config.yaml
d_mlp: 512
parallel_block: false
init_std_o: 0.0
optimizer: "muon"
lr: 0.013
beta1: 0.9
final_lr_fraction: 0.03
train_tokens: 161200000
dataset: "wikipedia_en"
MLP neurons of a small language model. Each row is named by its layer, matrix (gate and up: input weights) and neuron, and shows model dimensions 48-111. Each number is 200 + 30 x the weight over its row's rms, rounded and kept within 0 to 999. A neuron's up and down rows have the sign that makes its largest values positive.
A block is one neuron, or neurons of one layer that tend to fire together. Before each block is what it responds to, as a language model described it from the Wikipedia text at the highest values.

Hyphens joining parts
L2.gate185,211,175,188,173,218,205,263,202,235,172,219,152,181,185,210,217,250,226,161,222,249,250,232,159,168,213,199,187,236,228,152,244,198,179,197,186,210,226,206,172,195,172,195,209,188,233,144,153,245,214,258,163,217,150,209,211,192,226,209,163,211,250,208,191
L2.up185,203,192,168,153,227,173,199,220,257,217,194,177,200,201,204,221,214,253,180,158,223,234,244,138,195,191,199,190,229,243,219,252,175,168,212,152,168,262,196,196,197,174,210,143,165,209,127,162,273,235,204,215,176,196,231,201,182,196,143,185,215,244,198,221
L2.gate204,230,239,259,221,226,181,176,175,176,226,152,203,226,176,224,192,214,245,216,210,181,140,186,233,205,178,202,170,120,148,230,176,161,213,183,183,229,163,238,216,178,138,183,176,244,158,238,203,206,193,162,213,161,203,219,229,164,191,186,203,254,184,211,186
L2.up204,240,245,267,231,170,180,204,190,170,205,183,198,226,120,232,196,167,235,236,199,200,163,185,234,228,136,189,163,153,149,190,191,190,238,167,211,201,193,244,206,159,160,200,173,218,184,223,228,219,197,157,211,173,188,247,253,185,134,188,184,219,173,205,177
L2.gate434,197,226,220,195,244,208,188,250,218,194,224,135,252,204,204,189,186,211,219,177,224,183,131,141,215,172,220,188,187,253,207,176,222,221,235,218,146,188,220,186,163,180,248,167,239,166,208,217,205,232,178,176,241,202,208,235,183,186,207,213,170,151,222,176
L2.up434,152,189,233,171,245,160,156,233,193,206,177,174,215,150,194,212,200,241,205,173,196,162,146,165,241,178,208,207,184,213,181,162,161,211,243,180,142,193,200,242,179,232,228,212,215,194,210,236,182,212,190,132,217,234,208,185,208,157,197,188,189,170,179,155
L2.gate473,193,224,262,188,240,198,196,213,188,163,199,230,211,123,197,216,224,228,176,201,171,152,192,188,226,156,209,244,158,170,154,182,220,225,202,201,192,150,238,249,160,198,216,247,230,177,244,191,234,202,175,155,213,227,190,208,253,199,203,163,219,151,199,184
L2.up473,206,242,171,184,216,228,157,226,147,197,201,249,218,217,199,187,212,189,228,208,181,230,147,144,191,138,195,206,128,183,191,170,248,208,115,191,184,193,222,164,197,161,208,195,233,176,221,191,263,217,161,222,236,158,205,202,171,150,172,257,234,175,192,176

Mid-word fragments, esp. When
L3.gate100,228,168,177,229,161,188,234,263,205,168,231,232,251,139,185,202,215,209,192,194,226,141,203,207,182,172,199,185,175,194,210,167,220,225,141,178,193,201,220,150,117,226,169,200,233,214,212,211,210,173,236,209,161,143,175,207,237,167,276,217,170,186,156,173
L3.up100,266,183,173,200,240,175,215,237,302,186,180,221,224,246,266,204,191,236,223,184,210,127,220,218,163,190,173,203,177,173,166,141,220,203,173,174,192,211,188,234,202,192,201,165,157,261,212,213,200,135,217,210,206,165,164,228,280,202,187,238,200,218,211,183
L3.gate103,160,199,216,206,166,217,197,186,223,174,160,236,211,181,209,196,222,172,190,201,221,208,163,191,181,198,273,180,149,242,134,131,205,202,254,168,178,220,201,231,176,206,193,220,211,254,163,228,217,184,192,193,179,225,154,245,213,190,247,246,178,170,193,232
L3.up103,180,192,127,184,199,190,198,241,221,213,175,222,188,169,195,226,194,179,163,211,168,188,241,234,187,178,267,225,141,203,177,177,220,202,215,191,220,228,211,230,160,211,161,232,226,207,183,184,223,146,194,195,159,219,194,201,167,185,249,221,204,161,197,176

Mid-abbreviation letter pieces
L8.gate51,217,177,208,196,190,164,169,174,184,214,170,204,247,230,196,211,170,197,164,227,250,148,156,237,255,161,238,176,224,171,199,162,205,195,155,193,198,254,171,254,212,238,222,205,192,188,149,214,179,187,174,247,150,287,175,209,187,226,223,226,236,148,210,177
L8.up51,189,160,261,147,156,234,170,180,184,217,230,205,181,190,185,170,152,221,202,187,173,186,192,189,211,171,205,229,236,209,149,183,199,139,152,201,193,147,262,250,173,236,243,199,209,218,145,214,209,197,193,234,139,181,243,190,199,227,205,208,204,210,175,256
L8.gate193,263,128,224,187,190,127,260,173,230,197,166,228,185,177,215,216,153,202,155,246,200,202,199,240,217,227,193,162,207,237,155,214,195,192,239,252,207,206,223,156,188,212,243,164,220,186,191,190,219,200,225,224,195,233,243,144,200,195,196,184,186,178,165,190
L8.up193,181,176,236,153,233,184,195,165,198,155,212,210,201,191,165,166,188,179,183,165,251,177,214,179,224,246,154,231,207,205,188,183,251,171,177,196,188,198,172,193,204,251,138,192,184,227,144,177,165,190,195,244,218,176,190,213,166,171,220,174,198,187,195,220
L8.gate356,269,231,202,192,212,183,189,204,219,176,202,234,220,215,209,195,184,159,194,188,217,167,161,173,152,186,170,194,186,187,219,221,151,174,167,205,243,160,212,222,245,150,181,186,229,161,181,160,175,218,203,225,212,168,190,218,163,241,186,198,216,201,193,203
L8.up356,234,213,203,158,233,172,207,243,200,128,200,260,228,179,151,196,176,179,219,217,167,161,220,237,207,166,213,196,188,196,185,187,194,209,210,250,229,190,229,227,178,191,173,227,204,169,188,213,184,139,166,227,223,214,180,196,180,203,192,201,192,223,185,185
L8.gate374,208,189,218,185,224,159,175,163,151,140,225,199,226,224,224,250,166,270,199,171,291,214,217,184,234,182,194,202,175,225,172,217,228,166,231,198,210,227,154,193,219,179,197,222,169,190,183,177,184,171,243,215,243,149,222,211,202,143,172,219,219,180,205,217
L8.up374,203,190,187,225,210,167,174,227,246,280,187,201,213,200,194,204,234,202,234,273,185,160,188,213,197,195,215,282,146,225,178,246,155,141,180,133,218,234,161,192,232,225,153,218,183,151,196,226,235,181,181,227,163,181,217,189,197,207,227,196,165,177,185,236
L8.gate395,214,149,164,240,234,224,206,198,161,172,170,225,196,231,263,199,198,206,208,175,249,229,154,217,205,177,207,200,262,146,187,179,213,202,210,191,197,189,241,244,222,237,169,170,150,144,160,196,160,197,211,230,215,214,209,168,224,194,208,280,200,177,220,230
L8.up395,189,221,192,155,171,200,212,192,211,206,207,215,183,216,248,195,180,174,199,204,244,252,185,235,227,153,226,226,243,249,221,270,147,243,189,169,236,202,224,227,227,202,149,171,219,188,199,193,144,194,203,146,199,201,231,176,199,210,178,200,201,167,193,219
L8.gate397,182,181,208,223,160,171,237,229,204,168,254,198,215,249,223,189,196,158,234,178,199,267,209,229,251,220,183,190,212,230,193,221,183,208,246,177,153,294,177,223,208,219,184,249,216,173,215,209,208,210,161,151,214,170,221,241,197,182,223,218,174,230,167,198
L8.up397,220,277,219,192,206,196,208,187,210,186,238,240,168,179,185,223,213,184,256,213,176,265,174,158,208,195,161,218,219,245,175,210,183,208,178,144,168,232,236,194,203,128,179,219,203,219,169,183,234,194,158,180,240,218,154,213,273,141,171,221,192,154,177,206
L8.gate475,221,223,218,215,242,229,223,190,179,207,285,223,177,175,195,208,132,192,199,175,220,225,189,200,208,209,161,236,212,232,190,227,225,170,236,193,181,162,174,245,212,188,210,225,191,238,169,251,198,200,197,168,197,189,241,221,188,165,233,261,200,200,195,236
L8.up475,242,173,210,223,234,157,216,179,210,166,233,199,164,176,186,202,195,213,190,244,228,188,216,218,225,134,231,180,188,249,199,175,231,205,213,218,212,202,214,208,194,214,208,210,208,183,165,226,187,200,174,155,218,208,214,199,197,161,229,200,186,192,157,228
L8.gate505,302,142,182,241,141,252,171,211,217,192,235,228,178,264,182,169,188,206,184,148,200,213,169,236,197,186,155,148,184,179,227,237,183,157,195,209,199,166,170,210,200,159,206,114,166,179,186,215,172,160,220,173,246,233,243,192,199,203,216,241,160,207,228,211
L8.up505,184,203,168,193,238,228,180,212,223,197,218,191,235,215,269,250,215,205,223,174,199,167,156,160,208,174,205,235,147,270,214,191,233,200,200,187,179,159,274,186,195,126,192,245,209,154,243,288,203,206,209,185,285,187,240,268,176,199,235,183,186,187,210,271

Sh- onset word pieces
L3.gate200,119,219,211,170,204,270,193,244,214,185,207,167,182,205,197,212,231,192,224,222,215,242,150,182,180,258,174,190,180,238,233,207,191,177,187,225,184,190,190,153,207,230,223,196,211,170,173,192,268,200,154,183,224,215,179,223,213,157,211,179,205,191,176,153
L3.up200,251,193,196,193,195,170,189,181,190,154,234,148,175,231,199,211,192,188,233,139,192,229,182,221,176,202,160,185,249,154,236,189,138,224,241,218,238,165,205,189,197,149,163,199,193,209,247,214,198,227,202,195,148,148,159,191,280,178,239,211,201,252,224,279
L3.gate317,235,194,149,215,205,181,163,255,198,198,186,187,191,171,239,246,203,186,187,234,171,239,240,172,224,205,179,229,241,226,181,234,177,188,173,206,161,224,209,217,183,214,192,196,220,171,208,206,180,177,192,167,192,215,198,207,261,186,234,221,211,186,193,231
L3.up317,197,178,223,233,238,191,217,203,174,186,183,186,208,178,212,211,241,213,234,216,177,203,257,231,203,213,218,255,197,185,158,218,191,147,270,178,239,269,232,210,217,191,221,199,192,178,200,240,176,166,181,144,226,255,168,212,154,191,190,199,172,163,162,220

Word-piece "ing" continuations
L3.gate0,199,159,234,206,214,211,157,279,162,221,228,177,204,188,221,223,229,233,178,220,201,234,189,228,266,202,175,206,180,208,143,220,200,218,245,129,176,190,219,180,172,203,204,201,186,152,219,242,198,191,191,192,211,197,138,163,188,192,191,212,215,214,188,207
L3.up0,192,152,187,227,191,231,164,224,173,252,234,183,152,131,180,247,248,223,240,212,216,213,180,252,206,180,174,231,233,165,179,177,165,191,166,152,181,196,234,189,188,164,177,170,183,173,190,179,248,166,172,213,238,230,214,151,199,208,221,197,248,226,210,175
L3.gate142,226,209,194,216,233,218,190,204,156,229,194,201,221,233,204,125,200,165,211,218,208,199,213,201,208,223,196,238,201,190,190,202,210,138,247,197,191,225,155,184,226,190,245,171,199,198,215,226,193,187,211,164,225,247,221,181,192,173,210,184,235,201,222,145
L3.up142,195,179,168,181,233,170,210,187,207,191,152,154,247,189,209,222,254,197,155,184,151,186,213,209,195,216,201,179,192,257,215,227,238,155,206,150,244,189,174,221,208,161,203,200,172,230,213,267,211,181,152,191,189,219,149,198,225,206,211,171,196,159,207,130

Mid-word fragments after prefixes
L8.gate87,241,198,190,206,148,205,182,216,163,176,176,232,205,235,194,236,167,174,176,174,184,219,216,210,168,213,145,211,184,195,238,168,166,200,182,177,253,198,154,188,181,234,209,178,185,200,260,246,206,231,240,214,174,201,234,205,185,195,164,183,205,219,226,219
L8.up87,229,233,220,197,154,259,183,208,180,148,186,183,172,131,196,225,220,188,175,218,184,204,192,164,189,158,197,189,242,143,194,244,220,210,213,201,143,194,120,215,229,243,217,232,216,148,201,227,181,220,242,195,154,198,247,176,204,148,240,210,212,239,203,199
L8.gate100,130,177,205,241,217,200,185,196,194,207,243,171,221,220,199,179,218,228,188,236,241,215,170,286,174,180,179,215,220,177,227,209,210,183,216,180,190,184,215,137,245,222,233,166,168,179,214,156,185,188,202,209,186,181,158,155,234,181,234,173,235,167,214,125
L8.up100,176,225,177,211,213,169,191,193,242,236,175,176,194,195,255,175,147,186,195,201,197,217,236,268,200,225,214,211,215,260,266,148,176,190,229,152,158,203,168,172,217,251,187,175,196,179,227,194,165,208,234,204,172,225,213,242,189,184,221,202,196,216,151,189
L8.gate167,229,241,202,229,198,238,187,214,181,243,224,200,193,213,205,175,187,209,173,165,194,194,217,240,165,228,203,232,208,189,230,199,191,193,191,176,254,244,245,205,172,206,212,179,232,184,190,227,203,209,209,160,194,202,203,201,152,189,247,169,211,176,221,216
L8.up167,192,151,196,241,225,200,190,221,244,190,179,209,178,181,183,182,231,207,164,200,184,213,254,216,259,143,183,189,216,214,161,227,203,169,156,158,212,192,205,198,197,212,191,226,198,192,248,203,185,189,201,228,213,245,215,160,239,236,165,203,201,156,203,150
L8.gate169,203,193,165,212,165,173,177,205,229,213,244,243,248,215,257,249,125,263,232,186,178,212,202,196,204,178,215,190,186,224,227,138,212,151,169,183,229,175,204,171,213,189,163,200,222,219,173,235,199,184,194,260,159,232,255,194,193,199,195,207,171,195,192,156
L8.up169,206,196,214,185,192,162,200,203,182,177,169,197,226,205,263,183,253,214,161,202,207,173,110,187,242,180,214,162,207,179,208,202,172,228,214,163,232,196,195,208,208,203,230,158,242,153,185,207,158,219,191,231,190,231,192,171,272,219,193,215,188,200,176,239
L8.gate178,230,236,219,186,193,246,196,159,210,198,190,226,244,216,178,188,186,161,176,213,217,149,179,141,234,175,211,267,151,221,160,234,192,228,221,144,220,197,190,220,169,177,265,124,180,196,240,195,173,199,210,210,184,236,224,209,236,238,210,229,243,189,189,173
L8.up178,226,237,190,222,160,256,140,199,163,200,161,170,241,196,218,204,229,221,176,152,214,260,187,168,231,164,193,171,202,207,255,180,159,252,161,215,184,240,194,202,190,193,205,177,166,203,247,251,170,242,171,194,175,234,265,179,236,269,174,223,183,246,219,189
L8.gate229,248,210,175,172,211,193,200,220,198,180,95,218,218,238,213,187,203,167,209,183,268,218,191,198,215,187,244,165,142,171,252,233,152,218,170,250,203,245,151,189,187,219,151,212,189,204,231,185,177,181,196,202,196,183,143,200,211,230,247,214,210,220,197,170
L8.up229,179,210,186,195,168,175,218,194,150,195,125,211,248,187,232,139,198,204,196,215,209,190,139,185,255,166,201,191,177,183,205,222,168,212,202,203,242,220,198,219,257,213,177,197,173,191,196,195,162,215,233,250,197,211,209,152,244,183,216,237,226,201,169,208
L8.gate240,221,236,139,183,152,196,236,243,191,210,211,243,217,200,174,222,214,193,193,241,259,163,220,165,186,237,173,182,200,185,226,177,205,220,192,196,163,193,244,165,199,273,203,205,213,186,223,208,205,237,230,209,200,184,168,239,211,213,168,213,197,236,209,242
L8.up240,172,206,196,179,175,200,185,182,199,207,184,228,211,148,238,196,247,206,193,142,238,201,162,145,206,257,240,202,196,203,212,179,223,216,154,168,193,185,164,185,216,225,164,207,163,201,190,190,153,196,175,169,183,228,190,210,218,197,216,233,227,243,246,215
L8.gate321,211,184,201,197,197,247,146,149,194,208,161,203,158,180,189,161,196,223,159,143,217,160,238,241,208,207,192,258,188,154,192,270,230,177,220,186,195,212,186,181,253,234,213,208,172,192,225,199,222,253,228,241,238,228,190,185,213,202,196,251,224,164,196,198
L8.up321,219,242,218,224,145,167,182,193,222,216,169,195,202,255,309,169,209,191,202,219,209,219,159,246,183,246,202,229,225,164,199,242,211,232,236,171,204,156,198,252,232,215,264,263,204,161,245,193,183,263,256,166,188,165,186,156,227,205,192,227,203,190,225,226

Mid-word fragment pieces
L2.gate209,159,239,203,245,227,208,195,212,179,242,232,218,181,165,227,261,213,222,169,193,238,157,233,206,171,156,161,204,227,187,165,207,199,260,205,160,209,199,172,225,215,191,167,203,226,210,214,151,187,249,221,147,183,235,193,194,107,203,251,156,187,245,180,195
L2.up209,138,220,223,234,244,177,164,230,192,189,257,212,174,169,237,231,201,235,191,208,226,159,220,185,150,166,146,211,229,166,183,210,184,233,221,195,220,206,177,220,220,168,186,200,229,213,216,165,224,272,203,153,213,217,187,181,125,186,228,150,175,249,183,171
L2.gate437,177,193,194,179,249,217,223,195,191,239,166,239,184,222,237,201,227,218,187,181,187,182,180,183,197,171,202,225,186,183,209,238,198,252,157,234,230,196,157,143,172,190,165,180,224,191,208,180,222,201,197,178,209,174,131,202,201,246,224,186,173,216,196,234
L2.up437,203,172,219,245,199,162,187,212,162,245,224,236,172,195,247,206,161,229,153,236,225,170,211,209,167,148,274,195,192,202,194,222,182,187,145,191,180,211,223,142,212,210,260,201,225,265,175,237,228,209,138,191,221,240,218,162,190,221,182,200,133,209,190,203
L2.gate455,186,202,157,194,257,164,215,187,145,261,202,203,172,185,211,225,218,179,181,220,190,179,163,179,221,186,250,246,195,172,198,226,204,230,189,205,185,174,188,149,170,198,202,226,205,235,156,149,227,236,219,169,204,193,176,219,177,250,216,192,121,216,221,198
L2.up455,194,224,240,235,208,211,136,195,189,167,175,146,202,146,189,206,152,188,196,202,205,256,206,191,162,146,161,266,153,206,210,226,191,215,202,194,212,196,179,238,199,173,161,170,225,193,133,193,248,252,244,191,198,221,220,146,200,211,181,183,162,258,202,191
L2.gate484,216,174,207,224,222,189,186,193,214,186,223,229,179,168,251,213,157,240,186,202,135,265,187,192,199,206,251,274,246,170,169,292,232,170,241,165,182,179,213,178,207,189,124,227,188,228,210,181,210,254,221,210,203,206,197,207,209,232,179,230,199,230,208,190
L2.up484,215,205,234,198,223,167,182,167,250,195,180,197,179,153,193,199,164,227,184,200,197,248,195,198,184,179,232,269,231,191,140,265,175,148,211,132,204,211,205,234,215,209,171,200,194,211,197,179,244,266,195,226,229,198,208,204,202,205,167,207,180,186,217,209

Word-completing suffix pieces
L8.gate40,164,200,226,224,203,233,173,203,221,170,170,177,291,236,257,221,193,181,154,185,136,219,203,214,153,202,184,195,197,165,132,248,192,118,208,171,213,175,203,258,174,216,204,150,210,150,224,219,187,192,175,184,190,232,190,179,257,196,201,203,195,186,229,192
L8.up40,246,172,176,179,248,236,196,195,226,200,182,184,231,183,207,178,263,229,185,155,194,251,263,235,174,178,156,212,227,184,131,238,217,241,233,201,196,219,237,260,196,190,190,168,189,157,188,227,215,250,218,210,237,183,188,209,195,206,194,208,241,162,247,188
L8.gate62,211,162,225,187,257,262,215,240,193,219,191,242,133,199,194,178,206,213,184,140,217,169,190,285,217,232,226,115,221,163,194,148,178,245,238,212,199,254,218,220,145,206,216,193,208,190,219,198,194,193,237,203,168,162,231,204,194,169,222,232,219,186,223,219
L8.up62,198,199,206,229,212,208,194,233,238,188,241,207,192,167,231,198,192,128,214,214,183,222,189,225,198,261,213,200,178,129,193,223,190,189,161,214,178,191,205,248,113,213,222,215,173,232,175,176,226,185,185,193,163,202,232,170,172,157,160,240,202,219,183,162
L8.gate78,237,216,159,187,223,187,107,243,238,234,277,228,194,219,216,199,152,221,158,225,214,196,146,227,189,157,172,192,242,239,176,183,203,221,231,183,214,212,250,195,184,201,201,219,287,169,240,204,230,230,230,205,199,184,180,197,224,192,210,159,142,215,188,217
L8.up78,211,226,155,183,209,166,210,251,182,206,164,175,229,220,215,244,202,178,198,232,210,219,161,193,168,222,128,158,266,200,224,189,232,182,213,156,149,197,191,165,226,207,117,271,243,161,229,208,194,204,193,243,231,259,191,174,163,252,229,193,206,190,205,231
L8.gate137,219,169,165,170,185,209,269,210,205,235,159,201,178,202,234,226,184,248,211,196,247,245,230,183,193,236,187,178,188,174,126,213,225,190,163,234,215,224,192,244,161,224,180,243,208,197,212,264,217,194,186,134,225,196,154,211,170,199,240,179,168,191,251,174
L8.up137,175,135,207,204,139,172,239,218,218,161,188,207,195,193,220,174,167,189,201,205,212,247,243,220,222,237,180,185,229,188,199,176,242,193,184,154,253,204,211,246,220,203,176,219,199,232,192,221,167,173,222,175,125,168,202,181,230,208,212,188,208,183,186,159
L8.gate194,212,189,247,219,226,195,177,153,195,159,179,231,188,189,141,197,202,161,230,234,197,175,180,197,196,188,275,209,176,188,224,232,201,259,187,191,195,264,216,240,191,155,219,237,151,170,168,194,190,243,149,165,185,208,214,148,219,161,231,198,224,224,141,180
L8.up194,212,177,196,198,210,228,244,223,215,209,173,209,217,183,228,180,178,213,189,244,195,165,214,153,202,202,170,242,145,230,159,200,231,203,276,237,176,237,216,186,220,216,181,190,153,182,160,219,176,224,214,237,157,212,226,205,261,150,242,169,206,251,185,215
L8.gate343,238,203,259,213,169,207,211,202,154,199,207,218,167,213,184,208,176,197,189,198,222,187,198,191,182,232,277,272,168,133,227,218,200,190,204,191,154,219,228,239,192,168,173,266,189,189,226,183,186,198,200,251,177,197,163,210,170,238,199,206,203,140,166,195
L8.up343,208,187,161,172,180,181,185,157,213,196,210,177,162,250,197,170,197,195,257,198,173,212,155,177,177,202,215,303,225,221,176,234,221,213,214,193,198,161,184,203,272,187,155,202,172,188,253,205,214,204,181,218,208,186,205,174,163,172,217,203,178,186,225,201
L8.gate459,174,204,167,198,188,196,191,186,209,249,189,165,180,191,213,147,238,250,189,167,205,190,194,177,215,240,200,251,225,219,194,205,169,139,220,204,209,211,173,276,208,252,227,174,224,177,201,226,133,219,201,243,212,175,208,137,218,276,158,205,227,187,171,170
L8.up459,157,217,185,207,161,245,199,210,173,210,181,193,229,182,246,186,228,203,155,228,231,211,233,226,226,239,238,160,202,142,188,214,163,164,225,167,212,237,186,187,189,171,214,191,193,238,175,239,192,205,155,153,194,259,174,200,184,203,161,162,232,164,243,177
L8.gate510,212,180,178,195,218,197,237,196,196,214,216,206,146,199,188,161,132,220,173,212,198,183,203,263,219,197,167,200,212,167,207,162,207,234,231,203,181,234,143,167,170,264,188,178,166,209,155,205,170,182,273,184,165,214,218,189,222,190,189,168,155,180,217,188
L8.up510,176,198,188,228,205,161,236,207,173,179,142,204,196,189,222,191,199,220,225,252,177,193,191,214,273,199,191,219,143,189,222,219,188,204,195,188,212,207,158,211,182,198,189,223,202,199,215,228,239,232,204,178,188,197,142,216,215,199,185,267,165,179,192,157

Word-start fragments, esp. pop
L2.gate189,230,221,194,200,189,250,183,229,224,201,177,227,235,179,134,182,260,226,230,218,253,137,186,151,193,154,209,199,232,191,151,229,234,225,160,231,193,195,220,216,194,225,178,179,202,260,217,165,205,192,227,215,141,154,186,184,207,193,237,264,207,150,210,170
L2.up189,262,184,214,213,201,245,193,212,177,203,207,219,202,234,199,196,244,220,222,207,262,167,167,183,156,189,171,210,152,220,154,204,259,241,144,208,200,209,219,206,199,227,256,202,211,264,170,235,203,191,233,183,213,168,161,199,234,150,245,231,183,175,214,236
L2.gate271,210,195,216,222,184,148,207,179,210,254,207,228,173,218,190,238,218,200,199,212,227,160,203,182,218,245,215,194,170,127,218,186,263,161,206,200,242,190,196,180,211,202,179,218,211,153,182,182,215,147,156,231,234,199,165,207,188,199,204,195,205,196,176,133
L2.up271,198,214,226,249,252,154,169,226,212,209,210,192,111,222,218,236,178,232,251,226,215,215,169,205,201,267,205,180,168,127,206,185,209,179,222,143,225,202,248,192,256,172,163,196,214,179,203,164,180,216,215,230,196,190,210,177,215,178,200,190,212,196,198,164
L2.gate341,218,245,241,156,176,223,198,209,215,180,179,209,194,188,154,200,194,227,248,206,210,221,193,171,190,186,252,147,183,206,216,257,198,228,156,236,168,210,253,244,155,216,183,179,215,207,192,199,185,144,180,146,180,215,183,209,243,163,235,224,222,151,205,167
L2.up341,242,245,247,215,233,214,174,221,211,200,156,202,207,215,153,240,236,210,241,227,206,182,199,206,166,184,228,176,173,239,231,235,222,272,162,221,197,195,215,219,189,192,179,196,215,228,187,198,205,121,206,193,214,211,147,215,195,144,260,203,233,196,200,154
L2.gate349,241,209,271,203,208,219,165,208,249,203,197,254,181,148,202,200,181,163,225,178,205,182,223,229,216,275,185,197,210,208,129,211,220,189,191,259,221,209,238,191,206,203,167,182,172,190,242,182,188,195,190,251,236,173,214,242,144,205,158,212,226,207,246,150
L2.up349,251,236,227,268,142,215,183,177,188,156,246,186,202,191,177,162,199,159,267,212,228,260,186,224,234,200,222,169,195,183,177,182,246,210,220,239,214,219,274,211,208,210,226,181,213,212,207,200,199,186,200,181,224,195,233,209,283,201,203,230,181,194,187,187